Part of a small language model's weights.
Size: width 160, 5 heads of 32 (1 for keys and values), vocabulary 8192.
Architecture: RMSNorm before each block, rotary positions, untied embeddings, normalized queries and keys.
Training: a variant of Muon for these matrices, 126M tokens, 7660 steps.
MLP neurons of a small language model. Each row is named by its layer, matrix (gate and up: input weights) and neuron, and shows model dimensions 0-159. Each number is 128 + 32 x the weight over its row's rms, rounded and kept within 0 to 255. Numbers have three digits each. A neuron's up and down rows have the sign that makes its largest values positive.
Before each neuron's rows, "fires after" lists the tokens most often just before its 100 highest values on Wikipedia text that the model never trained on.

fires after: "1"
L11.gate279:091161100090087166140106122092085101078157126176140199132208143130099136102118102129150130078137135090148108125154182164194124084149158132057126133151121137198123155105121133116130124137146127154129130091176145106115132166116121132137136115175099095124063169133142096097154167148121130089172137152182094080136138185126046124096114120077122084123089152152153163135072087110125164137121103187148163113197137099040129117129078136133111122130156117110095153177192117041155111136133146
L11.up279:102153103090098169134139198110140125089172127177119178062182180111214162100166108136150141052165130110129191132114186167145156141079114105043138148147128174203130140145133114107123087104115165187183125154206186141172152164155114102163116146107120128112124139098108117126141165108156101097132118105175165124141141163079105140113151144069101105153112126113147159134119167131135161106208107182151159097185122137104139170097113122128097133147134126115121132163148161079129107141152086

fires after: " ", "\n", "2", "\"\n", ")\n", "1"
L10.gate108:148140157100156206122123127099139122075124131108064115153120142160169131135054070100093169118115150109138204145116133129159078156073121102124135094104200059130111130096139126128193166130085020131118102109141087096118182084084096148169142099135126098133118168106124107204086131099110114099154122137124131071109119120109127139120153093134178172083142111062111098100106137125149097150115104161095045152117168165133155130134104109160136151088124114134182059088108146101148097121132108
L10.up108:150095120110152127127113152150064099046111074151138098128113068111146138146079105173092107188158132184129196140084141102124149063171113144145143092092061064138127094175142164097130126150079131091120092124129211143138156160108140146202127057131055138118132127092174088110121117123136052117131090086149108131117195118166137122116119118113167097153171096124170156128132136160127094196125139142167112119152088116109086122130126150138146114106121143088127105094102086177179100174157129

fires after: " |", " —;", ";", "-"
L5.gate257:145169164125142131141166109115227092140105075134086118130114124095164199117165125078113131125114134097113102170087099105192139095119139122072090156159169134153098120121117158123177158178121122153125141148103203129102150116115109089092139154151153092131100178181114085134162117179100146188193130120176159192171115150145127094145125054109116158166169112144125122106154125182121149169120088157142121134132106107158109200079194161123148120145117180130111121159099052138146116087185159
L5.up257:156149178177134125155102167098082120163135129148127131109162131175132134141119112126132100131086151155126051148126057152119110100017091061129079189138104194135122084130143098135135194123066175105166118152081147149131095101160171129117091149113162143121130110144104141109181155096156102122100117192142178194153136067152151108087095111140111156130097120130147075116112140122202163155150136127163103101152125143156109080146163130134116176096168224125133135099164115126114161141178143

fires after: "3", "1", "2", "4", "8", " the"
L7.gate51:116125131142120102102097160120077099132121098130089126154163129064108123097115110139127042185124128131161176114172117126127163131167095128092129102106122136138124104142169165123086099117153124120136186202189110138094121123097132063089092110157104077134111180139130162142116102038081114138056048101090117095101115164072096120099122146075132067140103155128148108131136174076115151139128147108118085153076147106180152081190113123158163143087189162089142140120092092176119105112119184
L7.up51:138123143138140103147106155153095183119090115168079152184178114073103096096074073122103142121107089148108084109156162088126141126156064150111126069120178052099138079140156092137115138136118130070150154136156143148153100110101173112139129176158108100130146135168133114144141137083034109155137064124084130079152134188161047088106143149143143109110113136145088075122129135127119078168118117173128093130142062114158128102121098120067185141063070096151140134123080132081130154124090081

fires after: ".", " |", ").", " –", "0"
L4.gate435:087134091067146096116191143112064071142193116167085165141138127087114141132133108151111120103136087128205179141145126144134158136147146127078061118132069110172111152098099149057114139142126133133156168105192154119082155184127135163183133108133135208165170185119128114120110136077131164094161110116076154139134110147098123123168162167111139153079153161121101068139047182156103127146092151097087071107111145079105143141130155091162102132128158135130149149121093159117096136157199135
L4.up435:125108108052155094071126125137094090125082123116075084093140082153095121077140128191109120098160155124132068117079136125135143197104152131096026127149142121095109158115081160121087134132102171197127121118129199072171177148167100114150174117136097140058157176107133137113084106131129160156096141117113171152162168136137140172124099105111158085142188060161133161133105163206128084102126148146165162134128126110144161159135129104161146119121126086149140167178130143148151064101144115

fires after: ".\n\n", "–", " |\n\n", "\n\n", "1"
L10.gate104:146144162198080107150084139119131127109093098106168089082169046130118149059183143119157151165137174111140138113121098142162143063194134108148169103130091143132082114106164143122102175138124151148146149138084129131154122142105101102171129119175183107124155116137117084118152103146064091095180166151130143213154167104107120139125142105131197067143152124078151157122108150076128101141094071124175167154180174096125173152161109120102124133136157122185107179147167120101137196094175161
L10.up104:134119097124105141169131177083101083054095103126160101100133135151150129098144095110149159102151148096125108079077130122157151082078118134128148143068082105143081149129201121081118128174069107058205149114073176141171084092125078116159115084149143131109106143125085138144102148181123120139152126107143108126146135139170111152110126130116129115207122114062117118080121101129157141112081121113114169150160093174163141194216116104089158146156100136113133134079208095146092108156184114

fires after: " ", "2", "1"
L19.gate39:157164157178097141126120141191167130084126083104062120069176163151085167132133104137146126083172137117128195155106151174181148126129103074178053085135131124130100121158085123078112106156164115112131142158165156115122079105115192144106165221084094124122106103143161118167139113143103129147153108105137111195181122102101084087164137168119089102200130087179109110125137148130128130141169099191153165083139105092081122157150128078168119108104109131142106082091091130149150164111157160
L19.up39:107124122175113151129160151185123131147108114131076136091147075105179113079169150155160155123134123193143079182090090114091182095152125198148141121103218107104116096102145182201132202183122118109163161176123161110086126086100114120070169081094120137079133181117163132147137078121094065115136135108117137162123145107140144152092088166116187182145173130090145138126118090094167123143157154099125124165153121109117068089136123151124142170093173122110095109094128128197124145136124174

fires after: "1", "″E", "″W"
L9.gate193:130116128124098157202119154173150177154142140136165140145143182137169166112086124102114153062143160139067121110128127161129101130137133071152076168108154111183059129104082109130171098095140167121151186135130145072068094133152160134154186171154140069090114157174130147097179180120096141103164173134137119153118099099115077105147113148054111060118187080157068123156085118092144163115133149179101128149134077173125134135123137131148125158077099188129090141067133122094138108164139156
L9.up193:089117087135140180180071134147154093149167074122140169119145133108111190107142081111109113101097107123122155142127095157141128091109102089143112133098160103154060089087097134103166073149140155103130131074099164087052093077113182122150132154128136103074163174066124141104153193152095186166107100057165124149138159078103122065136086123119132100134193127143120134172161139060164087132150138128110116145109083164150132113130151158186088109104136188057112121071114122118125105147099141

fires after: "1"
L3.gate318:139119162134110108148150162180135139126155064129177174175150175096079107118134143095117137106200112071131135169107110158116085157084164128110130110135115146082097145162164074139120104085089169130157135128120055132163142148137197160175112193138120150118141147063148082127162184139121141115157154132108197121155170108086116094095083120080101107142206158125079141168089103138159101113084152102097102164156101102086147157086113156185113110190143159159106120123202140099138128130183118
L3.up318:134125097098096159149093147119136099131185092105168149157154143171078148084174106111133140084145102081110109143095151152105120105131129191061122115114113089149107166148148100173153108076112124133137105106069104173174098184152152152173189124141133150093120161083154138139098146142133107085107185128119128097097152148115136144055115196134135161160144166150097152096103153210168160086094131127050152141195081127096147164138173104138079138170123126108113142151224142082128096137164166

fires after: "–", "3", "5", "7", "1", "-"
L6.gate238:157101143093146080129168116121145138114146181129103151137114186128112084111141103129143154122118119088133114158125127110121127168054152130146089115189073125113159130097097061123103156169155135149127082070064078149082119113104212158119172082141168125133120080073139104165135161160085137126097201120121138178115164123115198098187094096169085150097145120103144176139064079120084108123083105149170141102129124148116056154102148161118146169120132138166118114136165135183197135106136074
L6.up238:124127145132132094144155095085176098117140146160121142112097150085058126103106122121091180128129158046153155128121116168136081176207165093125196092124125091096213164112086130127054096143142178138109117183094093145135157156093170090126089123136135150151116119137119101139140093110145189137156139123128125108066156132163119067160127136183091088157102100107130098078101144177160085149106116090110104101103178155119174175186159109134115094130144122093111108198131103155125169110203128

fires after: "9", "0", "1", "8"
L11.gate20:085119107174151114125143151172131157168102106086185088108138136126130099098121120128131143127166115119132146198129097114094165125126160222173111130117157138108110068162146160142134134085099157101163174088107079093137088095118098167142145074178182135132140110101085110092225191130093154110106126115205143127109135170121142148156097147094094084159088160120090080156187136132123089168123144097104075125150100164147098090115107135121113156137109088126181085115071182107082165070085133
L11.up20:074167099114134105124170183139145111164066094054156113090146116121131094117144147131157159136143076113097139153161103118056111157166130221162132112141183137092118108152153146177135069133111161140121135134111105122173058101129111186118152088183146142112130153102057088150154144142117144096101131096208124083090107161115154137158130161092116093136121138077041088168198142136162084140101112134148093088158137097167046113129096155141099140087140133151151103093142113099144146124101132

fires after: "1", "2", "9", "–", "6"
L11.gate364:116099121130128111113083196125146127163033112156107082147151066148142133118118102058047112134145119196129121162139056151180149149095137093148136167111106128123151127172091087180102169151088089131165138173131151057123090096112120153145161142080118125144066102174123114130167201141107112132108132140122123171132106149101089118111111125139171189158111125179138101109144117153105152082113079153080113096154094168168116140121124115166121125123122117053164091154165186103158130127133208
L11.up364:092149077124093147160111128106146124078148090127126098091121117178112121174204120215067102203173138147151117151058130121077173135178183161155116119166073081099120150115143173106143124148097136059097132125081127149104085129130138131135122165080111152155048105093117081118123172193103112110086102083112144158112137126139139133141135131133127143114111079109134103114142153146139164132041084139169175107150130100062094137124128107169148153088170101141094080099131099107155087081149142

fires after: "1", "2", "0", "8"
L15.gate315:155163056154149092069060137126146135120083136134100125124086107093145102152108102131159134182071156170127124137096173036114102179172126090166139056133119098187112161137161110145119090169169127138116157065143145150118147138140072084164103104148172064154129155160184143171146143121131191170145097133137119156142127141079129108220152120179192177128117119123095119125155123100103137136154130083132099118148117146108146118076161170123169145121098123090145070129071124154119174159122090
L15.up315:077119122088150112127182144099131065063125045101076107124098169133134148109095116115141129140153123143121118152078120069160105125153136181206184143134145096090113090155133124091131071162169108140089152176130131088144106151195093061163124136118093151159111165134136099144151176173132109106135173070146096169115094154161229094111101120126122046119137111115124102083118128117170092128135148194119099107125130115157156128136105101087177098145115153169152133194140124111122089186149145

fires after: "0", "1", " No", "4", "2", "6"
L10.gate346:129131149153097105141117154107090166139124133122155165098119125125092111138129132129115103151163124177129136146208124107160118096087095076102108133070134094133137136157128148096155086122116167131197151130145154148147113128165123062180140178172083120090078173128139151127073165115223149202128134110161145123159175092065163139144177116102079079112137148070140120132134063175085109112160087099152131141069160132132181136132214125153096171127087133091124123147091087180102142056148133
L10.up346:176109131108106101144091081178161220153119127105139142071187122145122164136161158159147046095172116176060113157167116164125111120110184162131077125104159171139127131116091154129057111141099116181112111141111129120135146144162096086134124105184196147106114115128164174086117118129174133188143128129152186173128163095098110094129159162069124157088111109103103094103173122111105121098202131069137156153059169142124147127153162173137113141165121120097129147077140190096124151130099116

fires after: "9", "8", "7", "5"
L8.gate345:227128087132159151158106146155117135124131123101110178114170129174127155131087159150124129042173134120129162109128137132167136135082150190122052107148172096154171078109150118179083137133144108150102140156125130105119128130196124131098161116161074106061065149149035157159147100143105108145161125181121125110073105156124154118103134130138137138110202102164132101150105112163106105174066122221089169087141110150143121116149116094092115113097114130133148147124187129125094157172072149
L8.up345:166139143134149127130181107114138162135109121167110142125178014133066113138146134083134141087178122127110115120128093130137114134113128152163136161116088101074117111131110113118116189117142097106092090156140078118062117075125085112079159153197052096078117139149107182189142145109112189096094042172067124128113130127118102144123128120126103143092157074157175096091124106111126083123133183168082186124138110121156123126116098093131111075172058126144124100116184122178117154168124128

fires after: "6", "4", "2", "1", "7", "5"
L9.gate254:155151086040121156165126131109174118130129138159078070158190077133107072144048100145140192121099156081136088102084152152112084139089133200159162141182078106140174128138141084153134101198173141135120121110140139147103147120114134140124160117044104116098080144154101136150127104140129137127131182097156119132109085098175132155144137152184123149110109098096141161110147047152101130087141139111105158101112177112113189111174078104137144136054125119165178108105162145180157124151141135
L9.up254:111120130115058128147090130125136138205130134136130181154097109164153109123142113151077119081086074182150164121134136119074063099134155085132062147173138108185130080152097046125121123145125088140090122164122094093094189105148172163172127128065154128129125122141115095082137124094113131075121089091190143108160090163107134148169123093101132056107147171084098080178150108104199139154176067190119143134179172126134105130119161098146104140093139095109152145147156160133141161155101147

fires after: "1", "7", "4", "3", "5", "0"
L9.gate408:094118130132128154152144110161154111174140167150087149122094119109083102143146130146114126173093102130182107085139087087071103159122171130093130161169138119125138111201141149141080083143199113110144194099171130079128158183083097159174169101141158059167149115205074161192099159113129165071107131163149112142171092140115114140127122148119147081200105142109094106133165156127142140136110100090129109088132138058127144067106073162143104170128165098076161083142131145118191138080104120
L9.up408:206083156159119096135128154211134149116076157122161150177149088128116127140124116093113092154171100147182223139160146078125101129121152156136140147062127114115202087063156087135152129152115153124097127138157111162138118074134116151117143106093092167112153099132134079156131115132035134138119142131146072154069078107149155142144109131142092099102098130147117146146109141069101108147142148170151137180103105155162180161160107074100091176170098105133146117129046100177135113195138127

fires after: " |", "\n", " Total", " "
L10.gate409:185129126153126087096143115113179083104138126153110169156161117134117160132111101074120219140119125139120081143128135098132173124168148090087156209114095176145123138082097153138154167145086113094146136155124121078101062162162212091152113138131122164103118181133082084117142114104141117199140102077101181134153141077132123148117120076204132164120169168089106141118083178087140095138125056136109136127104140095196159160181142111107106095157099194156092104141136079135123109141145130
L10.up409:156158092185114139146143135183099121101117104113099061042117130113204145156118142124154118100141159107083186121103103168158132141121106059132099157121109137114088178149156053084140099083075116157126182168133148091126108167122088051120110135157144130100109160152087142105206117141133110085101137140104089169122132130157106179123082154141089158120100117123094145074147200091102129111110101114122126112119118129129133143113147160158184134126120210085052162138072148182174112118118108

fires after: "1", "0", "9", "8", "2"
L8.gate124:143173106124132142151136126111118157128093096149194137112084134114125101087129141144106147146168110159105134123103132128068167074189142102110160110146128139149111164157140122109118215060082139090175157149082194110144106127145118064166086087173143141095113110164125172134137135113110214147151153159139140174138154145082159152130150132131176109137083139128183158110176167192105182069119100042124169129120138100093191132146115094147178169120082197149092114120163149138116111089136175
L8.up124:110150103145124162132153112137125060172149087092093108127096049123144158173124130091127176104109152118104149109150132144148134138146173087130118119115104116132130164076059123104128140147117112135085144126169175170139120171178142105155112121149128119150079161109153177130066141131143177064096073136129141146199110086171157137126065153089099130087134194134102090112088116145227138133131091079068127104199144120125126071115145088197092139136116129087093103155157144110168203094166129

fires after: "1", ".", "4", "8", "-", "3"
L7.gate8:093152108141102182142100136118137166140104152085115144176119144126166124150184073107158149103132140144099059099102099124150115145136157137097149102139116123081154067128106148116135152183134106183128105109154064088074144147148119146076139124113188074086143156124077128110123097084126248115141145155104125155112177088102147097118103126147125143148155148088101083190158119122104092120156147145153124138160179128155137132050111160086134058121154158136150127096105085130171155148048219
L7.up8:133165169108090084094110133181134150165109151102153084137140135131112126173128105165110088093118120130067133141162162145137093095132134169101120092105117113095151021108131187121100137122142115147128109150085139172104102112055143161125151103110191103131121134166095094121066108130112203151169166129107152163084112115063148115154137182175075144137123128117156101150127149132087120102176140190151153172137141207122189107163199131121186140069189131119148143112077089150174119137094152

fires after: "1"
L3.gate425:104115114204150110185114177191088116172130135162146188140160218107147125162127098133100079097108154092115149151118109121109160101174125126129130098146156055138130139132126106108125147122157214155070159110167085129104164093103167176190101119170136097141161130153086152130141082123036140133154101131154116118163082164126123062058115113158129103157141105120108088125114109102151190123111156185123147146145163113166182111200145151132098113118170137148115114139145082102181128111113170
L3.up425:120136145177154148138095131189120174123133135136169149129181174113155095173131041131097063118114149107098199086132115140098175094095122143096095069128158080177122093110073134048147135156181148183113170115183129091108147107095133172102127083123149121169131133132132135087115148112077088116146137130209155118156078188155102093092141101108107053134102124085112128150156136097184167131146195155119130125117106121146171102193105154103121109142156133075119100116124147107135163124081160

fires after: "6", "7", "5", "4", "3", "2"
L10.gate98:142153151131156081118154078145150133173103132114063156125156081143132066103161164135110122164188096147176147089151119103105134135082151172051146128113103090106117141195129124125132179069101119131141116114086111187155147161153104185199163138150160114097108123141056100116133148102081151172095127093073161128137050109130159109146159131149146120108063152129095108162143076121150165163114078068078149139198081142150198092087100088150136097097139131131169086130127115144132128121098128
L10.up98:131143167091076112176128141153157099143117130033039112122123100116121096087141100160103130134128114154097154138137132128108055174145167064141189141132119065136166099109137104166106146148117157111189137177074095191126136146069119142173121158086155130085089082158091082158152157118103154165115171097071103196137142068149125102159149128151154104127117154112034107096131101122151089093099094132111108090120110127089161086156116128114142119117180167160135134153130084150188113132138107

fires after: "7", "6", "4", "8", "5", "1"
L4.gate332:106200166152123144139104191117102104136087135128159230166112152136120114186049111088074148128152137100106138079133102130168175107109133120153149104136076167139170052171070146140087130096161095120087162136144145074132146131120126197128122065058151141139087110148141109142177109112126101134121143152156174159129091100151101142180112052164170088104079161106134126124156083155106128186113131145093121101149155122143116143138061110145133150139162128121181120113169089136097084167144106
L4.up332:147136226144107118109118163147157139197113115137164255183068137071116138113157146151091101118167138140142134169128121109077150113100138196091116166151125173140114105129150108201135104129142129141120153122153122137117215106167117141130149075131119122185135087080123174159102158159111149117128137100108131142142141157174152115068154058148145110110110098157133156167140092123140105122133157144140122076150145119155074144147077064104111089169096128143134158129174173143170122168075150

fires after: "1"
L7.gate157:128179108095098169120120182177147140103094140127070151141165102115186114133161066139125088153103098127129111131150199163137105113114098087130159152099095149148082134071102110062175124074119151153138108137153134178193129126124152098132091098132114174105129175088098097133175098096143124124119119176120170090169151159130132182055067149060101116106150146158131098111105143147151116131127123158103155107118107128108120149097038142166099081150097141120102188078179136104159100055139198
L7.up157:139088156168075153171131144177135134091131116130144152122122074121156104122125174102170118084125115201128133051152125066095139091096152161135165123133142093093077142097152095131124154132161153120098094091188164132142096117086147123126088149165074154089164164151136117116147118143105075162172088102066132113114062085128124142084159160100170141165114082096106126136125121133180191099194079081127129134134080085100134162152134074129095136147137116116135165113192125059159077135176196

fires after: " ", "-", " $"
L7.gate439:170130118128124158137166096129150092125111087156108108110110085085180088108130114101112163139098119110130185080134138103121107122105134104041216151137105160124167124110118121084111137162135104166094089119149121186133086163189104118131105153170128101165108101101188069191099102068204119087126120176137153109145102113120110153147214129187132141171121157092074124160106115076185130207126125089123117097107150141098149150113146157146115109124089164094081116186203107121146135148142105
L7.up439:088191087149157104148175135142137075085113147180119127135112095093190129053145107090115063148136134109143169160136089141122129112092079097088136158171115158089161146091133152115139142135074130158099074135116117177115089113171143129143123132162136123105132088110170117177079150121200139167123106181163158089155169175122130059110162181194166073142082178100078093141121158046142118162154099135114160106085146137104153148109138224123123140108112154155099094155129122120120142155108119

fires after: "2", "3", "5"
L3.gate183:106104149161161120139112149097100102120162175149146100129099156159106076125148103108080120199081169139191158047172093175078149096124091147132092057139173127156110099168144093146118080117172123187176118141148135094164104153134133225130062131171081125130121148087131104166107108082089137117112097138151154101087123136143177129118158116122144117120102084162122122143110133155147196094192167118127103109167143156177216098130086181127074101145131127092151091135110140135122131094095138
L3.up183:107094174175123154142141156130136093097170162149109125133121159093065107133115090092132129142106149197161183083120098162063176128147083136126095062117157111138115112102177140122143111177127110209134151144122110136098113102147134250115116137149078157095109135084132107140125102118113160116092076123146163139127098096157164082070126127116162150126137125205111152148078115131125193076161183103183137122155187133151197079160109098155102076125108142130139137132077079096131153119126113

fires after: " |", " No", "1", "2", "3", " Vol"
L8.gate383:065125108178134129136107123128133123069152124108132136077129141065100167108093153161150152086138084111137157147140129124175157104101118127167126145130110108145088180157145088125139064148131197143137105163177178070070117066090167094137143175057138149124115139166145162135047135110186143153142152181190145158153194068100124093178129106143150107140172122131136093123133132097131127124143127085089130142072180114117100150122181117136118095095118133065113158119062161134197110146187158
L8.up383:174122153164133111161146120172103109126160116125119152139170107086103208061103189181118127099072120167085163154119115117204101094126054114150132115118124191135132178140147149134139097131068138142171147158171179090096180110112104124127136084114138145138122142207169118153083126105161130131113138164136091147169173056125136110133113156132154138171104088105119137081195128111142123140140092090099126105102131137126099144103187136173169091128134179084122131139043100149173135142152211

fires after: ".", " |", " –", "-"
L6.gate180:105142155102159117132134100098117070108150123146125101119140169136131128150170111150139151115130106171140046139122162114112125094153102111097101150101100067123098180138104119056130082151116140099169144175093160084125144163142131087099137208129086139148115150096110146195157181163085221131159128137127185101153085124167104106111206048129117126151136053109155115104101165120166086160086058060128126143105135120176155092083166151142111055148108146150128131105121157122149091156131126
L6.up180:168142154107130151086097111095122108081103131127146076135149081104152168133160095155137141148145146106141113133157182136116154189144130081099121143112115091141079176108113103084081070122056131066157140195048122123108158165166119134091134120143134204169184128093106102192119119131132195111080139207159153130128113093149112112107152110134127108108170172061148119097140128129162120149079071101053100128178118136169113150131140080101104072115123137088152105132092124095192102159100150

fires after: "\n", " \"", ")\n", " Ab", ";\n"
L14.gate255:136080068113168136113145176093197130119180146109145146117151137091196092081143102127103180128169196142092181172115116088128081130125133112123148086129166103169114094136116161090070115096146165086137123170159140136124158062167151158169149097087101081161133120115131151157122116090132109139082069116145118107176093089148101147126147151114128138097147147099069108174138100101108116081109018083145080108136128123125104099098178115125132174081137175115198103130132162135174100170091109
L14.up255:121111171142148163190145160148168118128120098187178096122138087130156125083120192086108112128139111167068145148145128187168128158109129136105178166152095164125142071101109120125065107122113127063138115126146145106090179126130183150154147075094062106112145085183122164169151161131124142090103110122058125103118171162143134163117127162091094067162139114133095112176159134104091108071180168125147141135131154133144087128141175197125077090138177167141126160193191068143151130119080120

fires after: "8", "7", "4", "6", "9"
L8.gate183:057126058135123117130126122109118109147132202139089153113159127133073117126102171112144109149162108095149150169139151150144211136073117138129093100195124102140147101089134126119063136155132155064128115146126168107104152126123144150130140113157135072180154116091088107163111123117060221184090111129143114140107166151155162173064127159162041071175155160142151090126115079089156082154121116120134234099151140102136111132108113175165110102128124118126094118139097134175125153086139139
L8.up183:162189130108079142163151083106071132096156157141152193146122113131110107110091113100103100076145148147159134146207131122116136134092220125125128156129122107125131129052124169135182076099108155165107134115124119156118102097147081109088098152120124098139136118122116064149126121057155129114095152182090141124077133070140157098173109071130242105114129087104135145104106071119128146132157120168119163140159141078149188156111140069120118116152145051153152139084119103116162148107145193

fires after: " ", "–"
L17.gate299:120110086151129135083140155061157111120142155083176120118142104153135086127131106124149157115052113105129200146092101159101143102049123115108094119167196134176078157130174134152134139135090143100111187100181107077130162129163131212198099099121135112141067116177142126104092153122107156119093139173142105109135131118142106074164110160190075141136099137111085149082101100137166107095094097109112190123117150132091138186099138101150163147112134190168132064152058148166092113135121152
L17.up299:066073166138201118135143176127121077129104113145117133082165207135143109147115106143107188156120095183113088130094142114110124120133112099070145126141139135105115118107088199139101142100107111142133114092184117222122138155181163101104095092135117068087070124074048160153073083132108154159117104161180164166122116104130143095141124100210150142113128105115166072110112096191137165097150101132131131123101115069098131121108177107123125096162144148141058100110121117174128132113090118

fires after: "\n", " |", ".", "-", "|"
L6.gate293:114152113166186156104145119203152086091120085144093130114104175143120091183057172194126155106117129120111102045128153097144167155108125086116082136103146123131133157117136113104062094149120135102115137142109151139102135139120125045148113134115087122060097204144117138140161111162132144106189153144139149142175112152093094142122134125153153055106219101148110092062135153159055126121154153138048119139164129119148148094079174097093156116135068174125145109119097157130107126113120091
L6.up293:086136165158140096142130095128131128061077093131140125147116149158143100148103139176155163082165138109115125127126114109081152107114158128114102139128155137163146170147140118144085092164103148089139155082103137172122136172134123079175116152083133215139110185186141079183193161187093147100133183133141155151155104138069156152146141139164130108148185076129100153080171128176066088138109062184072105102152129122111099141030117111118158105122081151177118104164132114072097090138152135

fires after: " ", "1", "\n", "|", "3", "\"\n"
L10.gate79:190086114114150112080173142096082146172065122144104100083145108129117115139051121126111149146096067104106155152166153123137165155146146086129123093162088037145146117134135144119125162049091168099119152125133147149106145111146143142169158138138165143093161152120106170136100115116072128154150116123108131104104088054124133158141181134071124133229137112119093068115178186171135094171166133058150139112156150140147096041149093069151118142101084099148143113093162123128150114100116128
L10.up79:233131150129156087143136159135117190164079141154145107122166095124130067150040124144101166151057106154148150211172185136149161155144144062100121124128097060163158095111139118090133136106089130136092171136064121178104107087138152127131151130101133144101117165124137114163088150109087152131166146152094142107140104098148095130153172105109129130163123113101081082122148191164133119211118111101128128125087112078138108076155116134119113119070109121145168099112134078146164078181111171

fires after: " |", "\n", ".", ").", "-"
L6.gate58:148132130141136059093153032139111098124065126136119132091125158123166164103149117157109114113144071135110095134080157162164120177150122165029088142116104135144098153121101088134129133178087179069169155107147201140106195186157124116095159130131163129118161191132185132196145117136160126102185134151114152153162156094157075114105139073138130137145140105100125131072160184131106080160117102092094096175135103123142135119159146108077126108140089160112147118147082088151163158076172131
L6.up58:158138151091163144126100114103131131103165082121111052150149137122102112084092124147106152109132112106180113180160139117131128142138066141103007134143139104134099131160156100101121108150106122130167184083145088063141129166101111117141108144083156255136091135131087123133102086095107166127111151136090159184162078128145108123099113115116122115188068106134124132138152184112134104092121158125151072134142108096108137135089146036154093106180104170121163157116082132111153166095156152

fires after: "1", "9", "8", "0", "2", "–"
L10.gate89:151120134173095138175091172096111134128142158211167106129126120131150142056084155126125152119126081170133096169093126213160181057157197137128085123145201162096141083099139154164157133089129118124175157137125098144131111117173082110098130110155138075107100162131062136130109149114097161105133144163181122113163144152079139167064142107086130128113127126079118135183174176160103192182119188114078126134174154118112095121135129061143115136110153108136160103084134139124107170130118182
L10.up89:132120091179106153128163148136118171137110098148135094115152066089147124162114125156098073159158091166145133151204131213135099162132150104157117239141129109120124140107103140101069160142117100100086190184142067190144114066138131143125157165183113130172110165121104122129079067112143149121089144117115147112130159179118171116181130115144117064119126124081113054145167153147137088133177090089079113110165119099148121132144140069153132107089106160118102113181184151145152151102154123

fires after: "8", "7", "5", "6", "4", "2"
L7.gate247:133212088107142096091143139134145129162165161138102149133105091147111077152113121127096122128153115063141115172111118124135071147103205180126091195185099099132146068164119121165155135118081092110190125090178132106135121142108147131082171083141149091152138144132101053155145133113112129114063149152126154129117109143099104121195120138119132100087101141148109176144106063128104166152165133234094112126098163130156166128107077121133098170073132098159200122089110152187123124101160173
L7.up247:103123146132089124127078156155147165155093099122098175140075129032082095169132127130114120136133135090192096134154148116173148109135151131132118155139130100093081131139096063171116174127152154137112101189111082116075116164099140133123143080121156084104156137168063139187158121093130196173113107091121145152091160195152167121099101120158155116136160147148127111155082129117102162124157158170195158127139164110211191101110098118141107089085183168159110123136077136216113147142139151

fires after: "1"
L5.gate363:127125125117080155176110161135115178137112100136157140143089100189135079110102100069155142102201162089110090072107106128107132191110083086064069074082118127112150157157138109156115153130119141132123137157150148093095147136117129117142098143146104097184181172126177173087097115122072134119120147122086134100154133133097143097097109191132131053097069137158153152156143130130162134106118159129077198130145139127079142130144108087148153122093100111130030111070110176042154156159100151
L5.up363:087151104159120195195131186117131125068125123137144106155112132112084141172119115117122117083148100148130222124141109091157150110111138101150166083119074072194069172120087129090081134144131130138091110092120126152106130113125139114078132142120107155096141160085126096125130094132136094119124066105159175102131062112162107111121077187142140118118089130120106155107118156140140100077087171141097138079088161155105149156072120186171065121111085140042086070175189145136083119135164132

fires after: " (", " ", "–", "-"
L15.gate339:123105151166162104212152157099176127140121154145136125136148141115162059081117103079177144169082126137154094121165088120174075103114144165097134153138109160083125142130145151079097105113138113105077125096120075113092135101113156203115111144181108135099079132144107136178113137162061182129111118169067165134142097133052135144107151116150088124120073120115140083108100085089140139093129143180072104123077188134103169093136153122126141136105113167195143061111115061183154172129122155
L15.up339:151136085156138143128142166110157071111098168177101066134146102157159127111069137133161139155105149158083154166115131130080117116126167107168159160158169207127158147074078146071136078155143138152103112096127131112099191172099153123077096162121146098104113143138089056146124147107137130156131101137207163094125101086160153103118136150179202114112128164175133131096103107127151145098126137138166177111132137163156152151113150118152089122130199144137078135139142117057155234053126122